{
  "n_layer": 11,
  "n_head": 3,
  "beta1": 0.95,
  "lr_head": 0.0075,
  "train_tokens": 278000000
}
MLP neurons of a small language model. Each row is named by its layer, matrix (gate and up: input weights) and neuron, and shows model dimensions 128-223. Each number is 128 + 32 x the weight over its row's rms, rounded and kept within 0 to 255. Numbers have three digits each. A neuron's up and down rows have the sign that makes its largest values positive.
After each neuron's rows, "fires on" lists the tokens most often at its 100 highest values on Wikipedia text that the model never trained on.

L2.gate266:169239099106151083105110149187138140098181136187127096088080088100147142188111060090107117069106139115132177105156154090161162140142106100088106170093173061111192129135203143145075124124140179111112117141071130144135168155170119117143110115143082154094183123128138154115132159134111117085
L2.up266:109075137139062143099180177119153117171155158127164089126109103090100129138144128193096065168156128156127126104139131111115093155145140129100155160158132105147086198153123119171164121104095094122148147050150147068073145113074119119189106142150180145098161075137063238149101122173156185123
fires on: "ing", " sing", "s", "e"

L8.gate592:128169072187159165133114148150134113199106128188093132129077091175123086073093180088091138174143183139121109161206105083139110098144142102172117119152160131088104137101093067090119124189157022137131162118074166126110155124117183113139115163156099072144098160165040110074199111144155173127
L8.up592:111132111096095138106114126108105092215173188196117130158152091123109048125123167146129094140148109165134068111145155137153154153143205113109128139114165135076149109172060086122131153186188133166120150123053113102091151112128128094170173111131067088058085130092128111089123106140117126141
fires on: " te", " oper", " Te", "per", "ide", "inem"

L8.gate581:151189125079124142136113121109083138143073118134107115112118143139151114154104132142071144091139150190124104137147057145138045161098144147117159043116192112131138103114161177145051131135140128127098116109161098150126154127124154156133088087104083068132131186133151094134108145113177116217
L8.up581:162174135092081178117143095220149102141114123123074134130202113100067166060123157158110140162127155097108194137079117154149152183132143132149120126125145114133140152101163172130113095173143063116091200144102176145064107131082100167127061129113115181144138071186097075094084109102103130120
fires on: " sh", " Sh", "n", "sh", "h"

L6.gate61:121098103113138086206110033065116101184189109132116148063163149078097164138164141105088093142119103129124187127126081084099128125152090121117149079146117109151131140151085143166079125128106156155165088137125174145105073126077076143156122136181083115087139092185135083135139053100112154110
L6.up61:108102112164089107155125164157142116168115109149133115088172119175105141150097180124113200118090130102143084152183105104092104125094124191129150085095116068132074149144137148165104132112202094126131166192122154140153065225116136074080063191152114123094143092116129035153124098136147147146
fires on: "ing", "ang", "ian", "un", "an", "hen"

L6.gate339:147156189074083136085109141179061154075161122146110141125092092120093132132117123145102078157185146133159207088135106165149111154167107112144158155091170122143129155129127146105173206133189156108114151117110129103116161109086127128109112132115151135117092193063142118175099111120110127129
L6.up339:080112091084136133158167105140153165129108146142072171137154073155111085107107105119068164147161093184150132160124158135156147136106161051140079113122100172139113122120153104126185189111202167134139106146136112149116089126159107101122119123121124111072199124173122124130118155155132153092
fires on: " ", " on ", "\"", ", \"", " \"", "On "

L6.gate326:118088100077132136169092176072116155169152117111129134135113094103123115105137216112123154156145164144115140095156102096112106177119073112143102109160115103128140117107150062128185174160138144135120205116166105157117209138154112075107069143113105136133098145102110095134119169130092163117
L6.up326:192062103166088109106174176141143134137145190104129120105135157116121142110131146131075136147137104151159139112145128145146139113140098139153080102151180082154040156105142161130117127136145117141088128120170151095193135166112145122142113081204159119110158127137152105134194139119150172080
fires on: ".", " |  |", " |  |  |"

L3.gate372:154091118013108131084124120175177162139158097077076132114142165130152111116095103159056082101118121123126111104127171106059143104134181085161131141170136157139105100116176147139149179045150145155168136128089099114112120108070128118153130106139120192113120141167157156115117092123101148110
L3.up372:118092164089161202123178162082112135155049117121134139188131146142102091156120063095119133140157121136103154142128093121122192088104171114135089194144127159143126140116127151100125085136180162166116117123139086083187159161094163181132110127101083116184129144191154064096174178107205148136
fires on: "s", ")", "k", "ed", "\"", "ards"

L8.gate630:097149111108078143128123171157147156176117101171175184135084163122153158135107160096104087101183067111113148150065159097155100051126146155190111096123163168168134186131100152132163102171125171145113136143127122160107130124080063103166159091082118104193137183140077143121064098077131104177
L8.up630:074147108193102049129151159166112177119086051118122185128147159077168146151122159153058124082155072113124143083137176049073134128132185127125128101136124145151078157146105073184157074129109079103144102120105162112117148110162137068198124151107105100113194121127103155138059182058124089189
fires on: " pro", " Pro", "aly", "Pro", " sub", "I"

L2.gate216:125079122092221116159086129103151174191156153101128162157105149101144136092109133130158154121087124114124102087148081133138121119117111108141199211100057151084149139053147107109168123107155167178136122172068105193080113114140125118098089151099124146126129118129221101186170170132101085094
L2.up216:130082175138069147135145154133176122129141129101158089182115135085184106096118096115124137108169131141134183079132167125094107141142101105187161125095109142097121132111108123137117115122120158138134123160132134175147113093217128066112162097098111173127146112133112161075153150153120156108
fires on: "in", "n", "r", "ill", "ic", "ur"

L2.gate291:141113162163167094143089149137114146110136100080167150156078128084124140138099157082173180084137141118112139092173124133116099145131112148202148136188104121101141112139143099124122165149133094182131160132126137100147130120182124090100137145120151119163134073134100132131172118073113172091
L2.up291:118113131071151107078104161180045104114133119100086136106072115112153117126082142098098090137090129088088144122202097145141144115124131170149080095170143137091154069084130122131117161141086118145100162157133140107178139090151163106166179093117094161107080129146139105093167148124168152122
fires on: ".", "s."

L2.gate14:111112092231188098088115124095137177103125137141180108125195166154120129137139099151088064103141134119107138102090157130083129063160095133130195171169155135144122122147194113109128148084093131145112161179113158063120147163160027146110152141177136134208161114110142102089117096152146120158
L2.up14:164154126120133110130080137143129182138140097094089084117145108138131128082163135106117125095108205111131170132153141175122104152109138129125105156161147208128143161160182191072104144185118169152156138094134202124142113082122077075164182188131188134188179119144118097114137084142134152125
fires on: " writ", "ry", "rit", "ir", "ar", "y"

L3.gate136:150113085146126162090132155137087090141119069164112089167142087086174098115132129106127141110157145077076150146160119105183154104124141159074072111152097089107092111166145154148178123123152145113223087163161141107126106120165068142188138110160100100163121162128080132105101115146184095153
L3.up136:134149083158178108090093158155142097149076133107148173135122097207118140139106080128137103111123141085142097125158121138098130108139078181111223107082045118052162150147194139123130168090126124129098100145137146139152177122064122121161125128180119138150133149064157171114107103097179085134
fires on: "os", "ac", "et", "ud", "and", "b"

L8.gate222:114146105123136122204183108116154160137147140138105123101150121119221103137142136123172100155140148158121095108127141158110150155134157126136116149185121193147174115125187118136145114134124056093124113176066183099202141086096134146108100117159148115128106162126146079053075104191104141106
L8.up222:144114144123143174074116186117104140141193104146137079189087083116176084131158153175154131126153122176139120076125113090138132117121156103053117128078088148138124112111103144137105148116157176100121153111172146080138229172153174164182102124153115117059115162061134134072121111109132155126
fires on: "M", "ess", " s", " ev", "m", "s"

L3.gate304:164143131114155103132125183186118155125135102155152060132152139127151144160123155091110149156140092194134115126140140159097124101136073121105133114147134188104114153121158192146139170151124097154103108099045094056162154115131121108079101122134123181105089102137088101130114150080161102087
L3.up304:092135177154107130134111038138096147210117108080153163148090121143187135115135159114131103099103113137115193105128134155130156183109165102100130150107198075156117150120169153075195153152106102176119099176151130177164165141062109126143146116158103103160090147090066187136138138092186192176
fires on: "s", "es", "et", "at", "ats", "ate"

L6.gate529:122085163159160114150162139113161145150134133141148054120169218136116155112155160167153165103155109122076097037114130161132117137194105143006173139163138083123126089150088122159173113147114140118095184122120156174134085114149136137126143117104183112145086156170089160114142131059196144119
L6.up529:095119157142157167065143094143154136133163101123110161097145084128192117076151144124127115114085136139168174148086110120174072112146108130085170151186128121118118152140120129126123137126149158103103206094140160216094134098079141135146134071145120170128091119097126117155150111077125152168
fires on: " sub", "| ", " Sub", "omb", "ivil"

L3.gate432:170176092132183114154105104091045178137159096118145166202080169140160163170137111056148133146170125141161156115156149129144143180149137133127130076141158087093111077165137047162183119116152116121110142186147147142115158168134078117140133144133093153175128172131208162065168176084143155170
L3.up432:108128109080134134084097146039077183079140129141107136157150124089123129117147101054140057172169088168167130128131046147144125136187152142178153119129134074121090119148120094130156092173112119152116164143122167131150143084164155055179114121081119154176184139131136136035125148130162137181
fires on: "2", "0"

L3.gate701:097123132162120132196098139143146072116163131099155099146148213116141158173138118127131133137173169084130132079181146109141210112148130157179138109127084136115200107148128098186145100125145151121087116103131111136137159075129139132149132101113164161136171085143138145151152059155111115157
L3.up701:148160098143092113171096128136083129164113129154060149146138175050082123122105135145128149102126208190120105127101101114126149128120104199121169100082112033111107124090086105079118137143120154167121132111097124090132128119131128165099198138132118162163119178071188157133155098172095111093
fires on: "in", "b", "el", "on"

L6.gate458:095149136148127147132085142058129115131171080127179100123158137130130126167116168124092118170146149138116144142112072136163111180138121120170136154123071114075102082174092176132132069113121099068126127107111203126143154165074161117111095126153100135108101139149135135104117081093091103145
L6.up458:172139176146104129128157108177130128052082152166087112130098096149117104119111162142062156057071168171141145127152167156124090091133107091120173120130135128143116134165133097079150081120141123074199156172111130094093164094113146127117212059137132068104162115142135140110135125196122069056
fires on: "ce", " Dr", "f", "ch", "ort", "ve"

L8.gate212:094168162122120116102145101175148108092144103155189137133146130063101125118060124163076085129171160144037136124118112174151113157137137090121199077125154102144149136089117076156106111145125095173143109088123127128159131110156130218138119129129122141113101143110130160077103166141218151181
L8.up212:130165092122121129088155101073098085118115173144175169162119118122100130190103100170155146141131124085123066071083085163147113188088103116152112145142148157137163184195120118137090088096071129114154105085151137049142079130160135138146084080106087125167107093147086111164124140199145147110
fires on: " Wh", "1", " Ch", " Med", " Sh", " R"

L2.gate40:073190194125113210169091165181180147077110159151100145118077148140132151159110087165134106126130127160103141189117187115170134134147070100151122152083076110166130116111087150129091098093133117154145142111124161105109140087100101149119139094114168116098100099107134120146144135078131162125
L2.up40:049151128133105131130093098142124182107122084151136122097139148062128126134139177185073130117094145102171148102109105110111136107160158068159136119146140117165080129117147178099057121092162104172131101091089175145141118138204167151120142121171184109113096110102106148080161059131100154118
fires on: "ens", "x", "=", "il", "enn"

L2.gate515:079145080118093077118145099099163075169176128161173116105063131105178162161145143097067161154107104148225057130154093151124109149133114128163086122115123150096112168146143195091139097150145162124186094160091134078127091141141123111114116131152105135179099109172101126089146108135154178130
L2.up515:125131141150129138153072116082108129106091098151112118141188124134177100139084128134157133147143122111151139090168111070126169087143071134121114143117163139076085107128120154117129091146139135132119179078134119164131100075145109098131140145159162176046118118132181130093182127186157158077
fires on: "-", " stage"

L3.gate286:124112184133116113151129148150099101198139146091163101122171178169152148088100142129110065113157082182176087119134128202153122136167142110137085173091070094149098152163114145182107164133151113199126096053101131127138129130110104119080125146172114113078137093072093137120166151140113112108
L3.up286:090108225135124103135120137131085086142120115143062144142155108139151171152073090148181137142155104161126138166143125146138116107166162125116113148079120144152112218123125122093078099194103149168158120108142144089106120158091148107133081130066177163137138104176093254123138170116139136169
fires on: "ates", "le", "ts", "en", "at", "ats"

L2.gate97:154078106047147145125135082134099166154146135088054168107119085185106102118163133058069082131157133149127190147173081119171163087095146110103154145174105140151113112097076189121170168131083128152130084138119099127114183153144121044125169152176156095169116152102134113120154138078171147146
L2.up97:142155125102140164139111156082119093169129084115163121190191150123113125139104077095109121146172180074164078132158106162178119164156141188116127176129124179119107066117112073152167120127127080172139115088138177123107077196148122128120146083128090092086175092081091089132124176132117184143
fires on: " inst", "be", "at", "e", " met", "ed by"

L8.gate388:144235150113102130118101069104117121144166126183171069087194101116135088144183123180072141166149073171125101090089119130159105165176156157118079114092067087124104138105153167085131103117121101115107125183116081083142155086088182106122159104117106150103141163099096151087133162088127101130
L8.up388:133154081125077074111119080196127148120149141088147164120162116060154080097126166195160172139095161109078173181032149100120143093091101110127101103113091182127145113063090205138128159079137097179159134129132136091121127125115103115078147151086120219145129132077103118107079140123120080162
fires on: " s", " to s", " km", " mi", " million"

L6.gate363:127157153165158138108101143111194154095144118120128097124098172146151163138149111086124100099143153149104132066174140109072119138135111164128188093146167083201144126123133049083130131147116159120151119203116153059142133181146080128163148132104138184071108072124097139110190077145138127111
L6.up363:099221130160073071114116086127102168153073150136105079187101117180150145179100100093159125152061093129159143128134081141121133163150076155072115118094050089091220150132131116168120148180140119145082105083082107155130094130116170143128141174183122111106064219106115215151073113103068127128
fires on: " B", " species", "0"

L6.gate494:143132119212157067103129151080123144161090118137084119137175070154173108124078124140147120160104109126154153107162172095138157146076113180101111107111114099165101129106108131140153135198111162100150159078068148108149169153172076164078083161075091106065091108075150112148137101075112148165
L6.up494:110113130180181146054127106137081200159185135098167182176157167129117128157135155154103156132096160157077140131183121124133122135067112144123059132095164138144162116103089072128162142119112158127097152128091124141123140113147085124116103032096148118141088097104163101185078117088130163106
fires on: "–", "em", "^{", " | ", ".", "\n\n"

L3.gate436:093087154192103125171121170155108143115126141122128125182146099094206144111140140179114147124123140123148119105169117134173115113119118119113129142122113124074135065108189153116170154087108059112148132141113168146080099163191141137174095183075125156177104164095134109100080134109057174101
L3.up436:116103165135117145101186144186126173103200133111121155187105155127185115106161129143117154108160161104164106108135139115125104147175170124134101143103102143119153107129158102151116213054100069122147143179073167107091081157153134133178075191052134182170165127092152124091098153099137080129
fires on: " this", "ur", "hem", " one", "r", " what"

L6.gate381:134163097091143133108106057192143130125169105152117131099171144082145138120084220101101177090109156135127113060137090072153136157110158063119148170101180132084189164103123106121112154080131106116117152121141137179098163160192150137156090157137171137166145136136115126087156134149123096110
L6.up381:189095095127118179125166088151152161118068133139121116156154101147149137164105168177098070128165160155029067129144046129100144087194119108109124176141152167121119179081111110077146161093119155113127148150190119084140190150069151201161128124113204128170126148144141179111132111105124199064
fires on: "ing", "ed"

L3.gate399:107159067151191175102101142127114161108092104184158166124108153177109144156132110037084094141114153118089141077111079120096114158131073107135147093127161175098143182166103192138150099150134138127096136198126129143129136120126134154220118189143161127141153061130149110093057154163123128125
L3.up399:126155091144087160201151123132129133166121169124149169172128107140070141101099145092068098148106129144143145117101152124119099197093159107109121096080143125164163117160090146147187107086067143154159058186095167123087169145173140135137099092099188165090117115142157119093147117181182115097
fires on: "ch", "d", "ak", "/", "me", " ("

L3.gate144:097033131159091128155142117139158154154190076147108100073120133139106131097170074157141154111062151175053093082145031105139101124148133133109108139100097097119110126076117142104117147137179167195163148137086079106096092118120115131141092157144104136198094086184098103110126156116095140095
L3.up144:094121109132137159122106147127111057155123131140154118100079116173051119133125137192186157079109168168086094090113117100119080109077049135166120160143130091100067105092158136094106117154098124182125139106088132106104144151115162098131101157071121129144092069191140099130082174103101147136
fires on: "ian", "ish", "ine", "an", "ech", "ese"

L6.gate530:160105109132142120119144123098082099090073097126103074132118103124127140160104151109099075067113170160132178136108090114128126126146126069109015092162108090105169147107135156126152105178079134176187102189110081145117146107127120153115043155073133061109147041101172148107163089086195116129
L6.up530:097151154087128143097144116170097106138150098111135199095130081159115122084161080095121157136128173117090106131087122123154176118069087111101041102118135143098049154095110057111125118146148111170085151173129086114085105173087159192099120110126126154090137047125151139165093178120080197171
fires on: " sh", " Sh", "sh", " Sch"

L3.gate213:142178107100109109168134110123151125145120072121106133146086155169098088111074104052143148083113172085111142078145062124079113163156147154085118114122161185123134098063134126158139131160164067128139113162098141096196138100106074104160137102201136111181131179065161197094150169126144143157
L3.up213:130160129134141154110121109100158096095050120121098172174143091152147170130113122163122175075161111106120092169082112111123158128104200141151123133076157138142073145138147089129144136136194135174129157119149101112150159045172087142111159152164139136099109155152171110100176112192087124180
fires on: "\n", "2", "1"

L6.gate179:063138117137127156151127133148095092083173159098219103119131059117094093125106116096139120122190117151171197142160138100037114167189106123188142108124077123101166109117146093117122136112145116135196170147168146146066094120127082090141135133135067143099152152102131116114151176131128069144
L6.up179:082117157101121142092125104184143101105159104111179114153095107144126120086117145114144129089096139104146130146167088013122115178145081071138133151180075117114169164131092148116097100132099100132153072182165132133167105144112144131124132127128138118154163104138104082135130065180159124117
fires on: " Re", " Res", "res", " res", " Des"

L3.gate428:123058168104131142098102124099085141151132143166163129126075198109108128114133141144078183167159070141181110137098137164171101122158106068125131121102107173197167108160173063096111129068091152072103158186114190199135118114172131099093149101152152154110097144115081142130170134115081116118
L3.up428:108144128114061150127159076136129142078140136126141146109138056145137135137050139077131084188154070101073119167164080107175107196185123089191128120149127109076123101121148060127099127117115205112103099070056157151130105083118113100149088150104115128096146147138142160099122116149145115138
fires on: " un", " Un", " Bar", "n", " Com", " Car"

L8.gate603:181122181135128131184141122106086099118049115130100054161157101186104122131131145107092214140178110150073153123138106110168114111145136167102137144079118155136162136099150153164135061153123175110113161116110152070173142200127149177115090133122115061071140156119141172084128113113113136119
L8.up603:089140163150098125079102134116188136186101127107165136061156171161076164122160105164147147097126106168157143123220155149125121142138152161107112154133153152110117165149147191100133216144106128114150169119131125095085090097149151143156130176100101127175171069082125090047172091144134163133
fires on: " repl", " to", "l", "le", " oper", " expl"

L8.gate132:172132087113140087193080201119123090108134080129184104142109158138112158158148107100091170077070088130168079161099143165121159154107149133178078122130130138070106132139124120085149145135098155109121100163112087113121094135124152145092172128091153119148205147115091158108143103104079110134
L8.up132:163123141148125095227098157103093126139157087129191085101158128099076179132117144152096104079070111114189070137120128151110173109121139060143088092122147129078047079147108184095186164134086194079106131136143124082133121203112175121109135129075175083117144166148130166108142113109083179122
fires on: "al", "l", "an", "in", "at", " that"

L3.gate234:135108160127161091096109165130143148173111052126111152134071104114085124108099128092146137164098133127103171099140095106097174109090180159107166169097106112090117129125170101087153199215131132145114162169080101167120171084130158156163095180218123096131042109166090153127139086109165127170
L3.up234:087109129123116113117135142160082158131100158109102143197109128060131184109154132130163142110111145157090046110116079142102108131114140124100174109098112123095215148115142105134142117119165177165139137123166108117162129098090131097145084146129106094176185144125126115166089070129169117150
fires on: "b", "-b", "ob", "land", "ug"

L8.gate92:157180118086079139096154082121121152100049180141149144092061195172115129114073134101152121157160106119133118072092147117189167113094113097171098130122156106103074161193093100179135120150109147126107168116115138113111126173133064119141116146106102151108168107120071081145110105114172125138
L8.up92:150111069196065155108119154166132125097133109076113138081194130095146103095142185171090140118160074109136123133102126132109110164147138107109079109167138094155076129100198123103147115123097154168088134148158123202116146087110128084147119135170119141122065145107141127140144120131162153144
fires on: "\n", " pro", " sub", " Democratic", " con"

L3.gate642:116072115097076096166164092057095091106144191146105108101107126094130124167105110152101105156192157118114161151154102140158139114133178156123136149095209109144066124163160128174144142174116116140087090163079144170171173131118131138087125148097087099124123144156155146175158132136167118181
L3.up642:122110054119150138147087159105130125146150136178140156118095187079129041182089133203132125116156151126069165106087178148149221180114132137122148128113114114177102123128171143137124164163101125171101060092148167121133174152156098106156135092130140121142124192107085099121199150110138103113
fires on: "an", "ice", "or", "on", "ene", "ee"

L2.gate33:138083084142128143106144178182134113107126142070073135135111111096065133095109138106160155089091135129104113040106093116123138096112184137182150111169084090123124099151147191120119148156149088078166136123119126100123124078196134145159111112064103173115194114102172188114138133158154133109
L2.up33:111151165148105119098139206121105128144127112107156147161153170163114161081093098128158088087153148141097178100120136083135140093140060088116089124126174109161126143170124167150124107070165132106083103122109107097070174113132102129154074101170155163099157103172060165161140133113143157108
fires on: "ers", " up", ").", "out", ".", "\""

L2.gate161:073081163054137129115113113116107123093122081174092124154091103127161113055095095132100136112146143145129106090084095103094160171086129126087138083138115122146142132097083111139133164099119068111194106101115128077123121104164120152151135141188113135097149155093153130135097099114183094093
L2.up161:139165105106131145154105086108096145105170112087093159147152173114158198101113056082113111147104136122067100113161167102104054125141091140083170138110069122073100100125134091147106211149080122126110106104092118108110116130140109136118105122166079108093052136115121121176154098096094112084
fires on: "re", "f", " There", "per"

L8.gate61:113138174076150091130211142177138195149186106223104160130147065058184095099180133159120122166158095149104104113096109031174164110133105149100160163117188086124138119114117104175094107126167111099155193107208141109175112196145119109114136148145106180081165104111143123108147180106142082137
L8.up61:139138196188146100082124131157184190127138140166124116148186090115127117132124181126108129170140130139116166125099124079131083130169163141142083125125113119108079139093124173113094125131128146113127239089107124128164116108088160112109039125109098169142195165048117135114124127101157130147
fires on: " s", " and s", ", s", " to s"

L2.gate464:147093103099133101105111130110070167156130180151161145123140179113060092099105145162131089167124118135114143111087071123103111160131164044150157139083149077107182149175166148133117130175082101164194139103119151136192121143151143137114112086162125104142136097168099112150154122120121109099
L2.up464:169114068144129155181128165100125165158144111126173118134208126191087079124125066113130188115168110132159155141200133174139140155100129110122095171123121133148087090118152137137119154172133088154091084096150128100134133142103131168094180150085093119122136108122150127095177134097087082163
fires on: "am", "um", "or", "id", "ore", "an"

L2.gate452:173117157127194129076118161143108112152143173175130148152104174130079158192194076103106127098178114077117144151159113092108089178115092121186130057094131088102162164120154168107091130143183157146152114122167107078196083198129112162104088091082182148100106096096117105122119114134088146120
L2.up452:065142126102079124163084101100156110143104131145158140132122137107101145128135096004110163071084124147052136115072118131079110104188109157189185127120139088174210162138129148143125080137128209091125107187118143147121156128117106116127115118104067174100149099091099129105133162150098102087
fires on: "ch", "al", "att", "r", "d", "m"

L8.gate688:139152178137135097081151139107108181115144113099185158080148133141213138126080149138094077097128118104123139089092105064118163151124082152121133172122125109098115113063155078125125129093130137148138114120196140119091091052148184114153125143178099148088113154103115150094144143150169112009
L8.up688:162163134098141166067170165130097111119111129136182048130143176186144127106150098139087075141111159107133147087172121109115105221085146133155138138133080176174157137144077120109170092104111104134131119102145129128142154168119122121112085114198094104128155154117082135119155129173140133124
fires on: " res", " Res", " ev", "sp", " pres", "res"

L2.gate287:185095189184165143148074111086099132129173089187141164139126115074144141114161130088111140126090093230136092104170135166095108131105110154134107121163082090194063134084149093134150106204143106111167100101103111122151090107095157130125161097150143135131085151105105045153171127127123156169
L2.up287:112093182141144162076108151131140151122152162186082164136107109089085144149198169152149097114115153126188111119108149148154105133116095093215124143138114150142118172146138112140055143155094075078152119125105100161169114114115164124177102085194195106121055105146135157134139116065119116152
fires on: " Dr", "ah", " dr", "ons", "ro", "ri"

L8.gate449:100143169121114170102202095120147148173131093195078098143107111093155141139112167110128126169067173146112065141122096132129151131105094117162080153146138164103134136167087131102164079186122151161115171178100178129153177160107108149128175157185115129133092088096077104132114106122128120107
L8.up449:139132155132107154107175108151145142085126119119131113150133097146068118119133136147114130151114177157115109137167119126167127137110134148133075140134169085112105117122119062107168115228103159192156094151123088144079149148114136149132142132117095056162101139074108075114178144141130122119
fires on: " te", "e", " Te", "te", " pe"

L2.gate111:148145122125167069090119138059092154139146121121139132087142124180111110156178145154179108145176129138129140149158193160161134120167093082119087082116124146129096083091180192118098147095128135088154152146146130098110113136148137123164166117117110141145148142144076109159137182105118210140
L2.up111:140162075166156115084119094141165153204148163098156132136108128092131174176000089134164105062192139081084122167124143099148133126198157140072118083130133126113105098144159173123088142095131102172182054126100098178124152133118179071121110104184140124094113124148117078185105168125172118107
fires on: "ic", "ical", "id", "ular", "it", "sp"

L3.gate107:170175147128165122157114098114107133138119164110092115168085109066148178162151137126121146111128092134126111170152060096082095191114133150155127147140128151161113187147108164084108161222082148086166127140137124158168144161103104164063121147116179168128091119079128115121115179122108132116
L3.up107:116120182177122120127133093182092151121136126117107147125088181145142154118069180185142123138151094121161132142103080136177113152124101093139144108150164166058124153146076090109158174152132171077138134167190160098101190088092110141157127121113127177116129122153129086186111204142080137105
fires on: " =", "d", "iz", "le", "is", "ps"

L3.gate348:142154143128170166144143133089098157150100152139130181134085134105152110105172145110134101142079097162122155118127101171114173100124144105092128115125132099148094103082143177170144112151130129122174179175101075123145123156101073150129128104195151068110158152105134095109087113120142164147
L3.up348:153134108158129135129094148156154154136144096131106143105173105160115076124153060134144114103213165132136140105106110210182140134146145109108155156128082169146144146148172082145101178105078142114092151137104098142157111125100146157178146133090102173101130123103179135181081142121106154147
fires on: "===", "==", " ===", " ==", "idence", "===="

L6.gate190:123090177172115118131100172125148130100141116093118177116160043088113128127098152175169098193119148181211097097171161118117154171107136163119154131168063164125152020154143146087102098149111045137127133114149119144118092155167149163089074161095124113153138142121114146118101124116110150133
L6.up190:098045081119118089133173154151103195159109178111176081114092140096095090149124114115115122137168102126097113179150142124154156171131087137160164107139120145117111103116148095099150160165144110077091094114111132151056168095118076147179106088103145049135126132140111117152135199133104071113
fires on: ":", ": \"", "es", "ink"

L3.gate90:089131146155121081157141126133072144118145155105180163133157141149115185163095118111092045147166126170067139076161126176160164142092081164130102145167120107089125091129148131134140078165113168162162148119102131120083084105125132085063178090137121163104142161200105107088106129120100119174
L3.up90:089143165111124153129142160175146129101138172086116095098070110144094114132139168096094153120132188129068144160140112193128126140105086143099106149105154128129122114087167118182122114143120146168120076191155108149141153141168183060134170123091158137097107177154108101103116098134152113131
fires on: "ch", "ort", "an", "ult", "ill"

L6.gate38:154137208151104130092133124097135154141127148121130093206128110076097164099072083148135106083139102139088129121175128140096115106128140142109066143082105084025138144137148148097185155139170116135100136121066075165188079100141122157127193170081121101101136167141089117071132161118153105163
L6.up38:122206087175087112148165102090067099158159136123169144067116104120183139173125111178113203126130145163106118127103124182165174189099083127174099122090160147124171145168116089108119134151168084115096079127104114118131085116078165162135174134156119114130171137139170154153188179160173154092
fires on: "el", "al", "in", "le", " Des", "sp"

L8.gate406:174138096083091138156120090115107153127147121121156088133145111113120077050159125184114068105170095113109155129120114132056106127144110158117119108049152163080110099080089185166163118134153119103157069163131099179139154076175126096070115124104155117162128154117147078093124165119128089144
L8.up406:160144147078173147126102084082107156177160164164113129098153111116136099119104148107133123094091133151146158176122126139107091120128127156186129092129108117150169125156139122139105120140108087100107173096171108150149114180144117133216100123102136139102142122133137123152113213137126143156
fires on: "\n", "\n\n", "1"

L3.gate119:092123129113107058129075068150133099080181086135143116095100139159097092149155132104152132144156213113171139141149155138145129163078133094120173157156170137078126129098067129170119138167135155107156151134118140152172181091177111100115172167089115133186124116107065144153184133095130181122
L3.up119:178087120086073170091078118137082107109126170143130112140118114162138116182115087089180128197105107099135113171127143139194164167118115164103059130150184116090147124158110077162132097159084129122131136106182095156163127148093095148124109099136144200122116134104068123144172101141145129149
fires on: "op", "am", "ult", "ond", "o", "ep"

L6.gate666:128115142113113138119125133092116159076100113135168105069138154133144120098084179144162106122176134084212150144088119113079108133204179065119177081125143073132180098143111157131133101149137096106141128085106083121103118180130118135106084089140151109125070157081119092121122122195171085155
L6.up666:179175199129061148155114129118115152153184138107153136133188134116094124101138134142142180133148146091080115121141085104131071096065159089112064126131195127094166150141124103146094139110135118130103135165158158109103084145082114144146126129099083148141218128094130160229155072150112132133
fires on: "1", "rib", " j"

L6.gate338:146184122156163170058156143093132106166117174222110104161123120106114172115140186068098164138141165201120135115159146084152114118111063151139086133103153162136183117147153191156132126142133119172139104123128128119145081121117108150166051060119083149116163100102201115173136107114153067168
L6.up338:137079101108182089132141143129139120158110137148116182204170149144087113130142089131148069123142176095160179094090169172132104102108136082126110159102114130080151182132169114168129136090143105141101107193122176142114116142110089130106141118152110164117139104151145058180095093163199124172
fires on: " sl", "sh", "qu", " Sh", "ra", "ula"